Part of a small language model's weights.
Size: 12 layers, width 256, MLP 704 SwiGLU.
Architecture: learned positions, untied embeddings.
Training: a variant of Muon for these matrices, 320M tokens.
MLP neurons of a small language model. Each row is named by its layer, matrix (gate and up: input weights; down: output weights) and neuron, and shows model dimensions 128-223. Each number is 500 + 40 x the weight over its row's rms, rounded and kept within 0 to 999. Numbers have three digits each. A neuron's up and down rows have the sign that makes its largest values positive.
After each neuron's rows, "fires after" lists the tokens most often just before its 100 highest values on Wikipedia text that the model never trained on.

L4.gate47:493478573552513525536506475464569523501538529477393556519508500496561475543520461470499510569551559494423507540513508460442460484512500450526490516498450491606608493482498553485471502493509518498530530539527490548439500498555576456396568468609475472420507573495486456513545417483438491506
L4.up47:563550519511496583571507471589503545468486564493479509521542536535514477520514507514494501478458516487452559501528529463474472606491464510504442494503484490462541521547472533488483520401555509533528541572521475504471477498459470464433501471574442459450561503486563424532501543578421474514
L4.down47:515496523512483497507533531451440459513424433515535517508511497505474550504576534462487493508490530508529477436527485462519493552524492521462565539528509499389489537525528506551536491404511487526395516539496574488450571481518501540514498495528516529461594389471469495614473573505484451490
fires after: "\n", " a", "-", " in", " (", " "

L8.gate172:505477513551495455544499471417541487550509434509563554513465490437552548508449481514496548492491514463461520465521488439502499488465486516511577557488494490492485507507392517521508498503541526551517552517535491468534525490470527470519570603532476442504474551502490491520502483420487543503
L8.up172:518544551468470500477475531535526568490510493449462527480571441505490581480448521467526510421457507478482538487548447483491509509490501509487525499527460566509477558476436446494531576475521544477519487545467506542443498509480482456485569493497490467525490479506513391502501419446446503461
L8.down172:566510506502540462491478543497532525432503521420526554472463494457475542549494473442531516587488487425425515484531518507555467480491523519457612522512571546483426480479458472547494468477446542516454466471487544498519505507466492452504457493552515527506484494470493525489463537471488469466
fires after: "/", "-", "\\", " $\\", "'", " "

L9.gate172:485458500547476480463556483409489494549526510505516516554493551564488490528531487487568477470474471508411477525515518521505526511427508466454440537481513519484539445566410571475504536509500487461565589471523515574482570481466557584473508482498490496547495469440458495486491472470424485482
L9.up172:542512449483464502452485538458469483558488532470603558558526436502534483492493498473465480456507444402489419505515494479483538509507451459515539487430505414468630542481428525530477505402515500530487542551545466488505468451483435524473536503485492442446480442463501510519535596521515510490
L9.down172:503529472546577447493460505474480520487470529581503475516498464378454537553575459509472512534515481500493593507498527554593468531509530471516501527456510582408491513512503489482526475512574503557515525432538496496529469593462501480483495441502494534510431527479469515552494494540553568510
fires after: " the", "The", " The", " "

L9.gate127:389510553476533435575516437506514477440542488438497599494502513464547491515496495565511538459503580506401539583562500479589493498558504523535557467458527459486450542539546533510476468491477603528498446491548470498458469520447513484520559462534465456527507544536548479558528479518555480544
L9.up127:510479464554530542505484504554529523553519466507471534510447490442483442510520460554487513529440527571515543507578478476505552518480482439559466562541494511552433531479484472566487540549479520529459483514453572506472585464559465571478442495527529575491479501436528559480532445551487504468
L9.down127:512489519557542514464550540528530467470389503540495470498479538549519450522509564476446426492475522499564541595533447547513514543488488462521533521533538505484434505459503551528482497515453496519485450546512529545474591500529478452577432530572583555455588503526529505440522493561492516507
fires after: "-", " "

L7.gate624:470443561498514500520476474477419505596594583391491550547496480504548463508428559429482420521562446531522547529604527455453525498488542530483512516562526471533523515542454476472548511537505555511515481468501515448497484571537542513540562472521581552443447497505501471468459464499461416479
L7.up624:594479492445494550533556541574442471410498512510534521491470510515476521423500426424405475509513435437456436539430488477509519495526396462505518435411518501486577542520437535534518470476444441483529527570511510484471541439536457472463507526575484486555548553451480551548521517509454510481
L7.down624:544565530576499459510462448548467440489550436471468532493475438468499420550537441471490528501549498537472455499485543505588492423437506522489458514423553514483524536555482529471554455460512541502465507458556570564498541503461481488492550459520446544479546455453505547540492444542505500491
fires after: " the", " a", " The"

L8.gate547:476494457524571544517444518536529555526479455474559553483460487506544444618537491495524505582504513444543476531503518447444438421470491519434465493509473462514543535450470549584552516472455558559570450508511529569486511473491515495555540568456494452495486494467503475497575452500459472495
L8.up547:489527542488461408508529537433525527538505510551428530493561431533495499541514475450585596550506511471488473524589544453505514534545451525480475481499487519523551485469493490520517490538456578558450531536442552500546495530527511439465474469558513468516485444585458467546502511483525517467
L8.down547:497534529494497483486514462477515497434514555403454483510548485520516507527525542479557575509535586512482543510495489425547464443485484415449560545534485466479552481538510466545539529547504496500433510549411518480536545541461446472503501561527519593421507417485524558496492531442475474526
fires after: " ", "0", "-"

L8.gate148:489432571454514509469487468504503553507503536512505492540533532524522469466517514464479460498461493482523506520476512495521446477456500513461476492505518511537582562526521589494409493480553484553558505573548538520470484531505457534470496568488507508460483503517500533522591530462415517515
L8.up148:581590513528480449478494448533457494495502541523470521479472484545520469537507481469472557499484533510480528526450491517516503529538496507460522564499505499479487546510510536462432496507539478564528545564503439488463547473498504516539495486507476475510488576450516556437529498592478465500
L8.down148:494499468503509434454501442500481536533484480601395466466507486543594471521507544498454519530512539487408537465438509486494472483452449470476461547498548538515529528518524501525444478513542599538419530522463514520561457432517495510559589441512484534384454409550464526568491510542542476483
fires after: " the", " U", " C", " "

L4.gate106:480438521422556502654513494485497458498523503485466444514457523553532495507493538452581554543528579445408493475510473438398430491470470468567416474490547404439538542518486452549562505535515462457490480464512589496507459489490512559486455524556486470522442481519491514520471435505530464450
L4.up106:528478465488545503420503480510451474513527529448509440528513497492536552481475453507450513558524511501486534499501517446479529492456508508473513551453520480476414462561636511486492535516527556505423542481503519545528567547518456476452486453478545524475531537514495491432593458487440479445
L4.down106:517463475492508526481488454521506485509454477441489416548500515519484489477494478499479478543440496473445463554556520431528507478495508528428493491493552470494531492479505483579445522497495485512470457514514584414542548550508472562479468508448507539489511425462506489528513445486435439483
fires after: " (", "-", "\n", "==="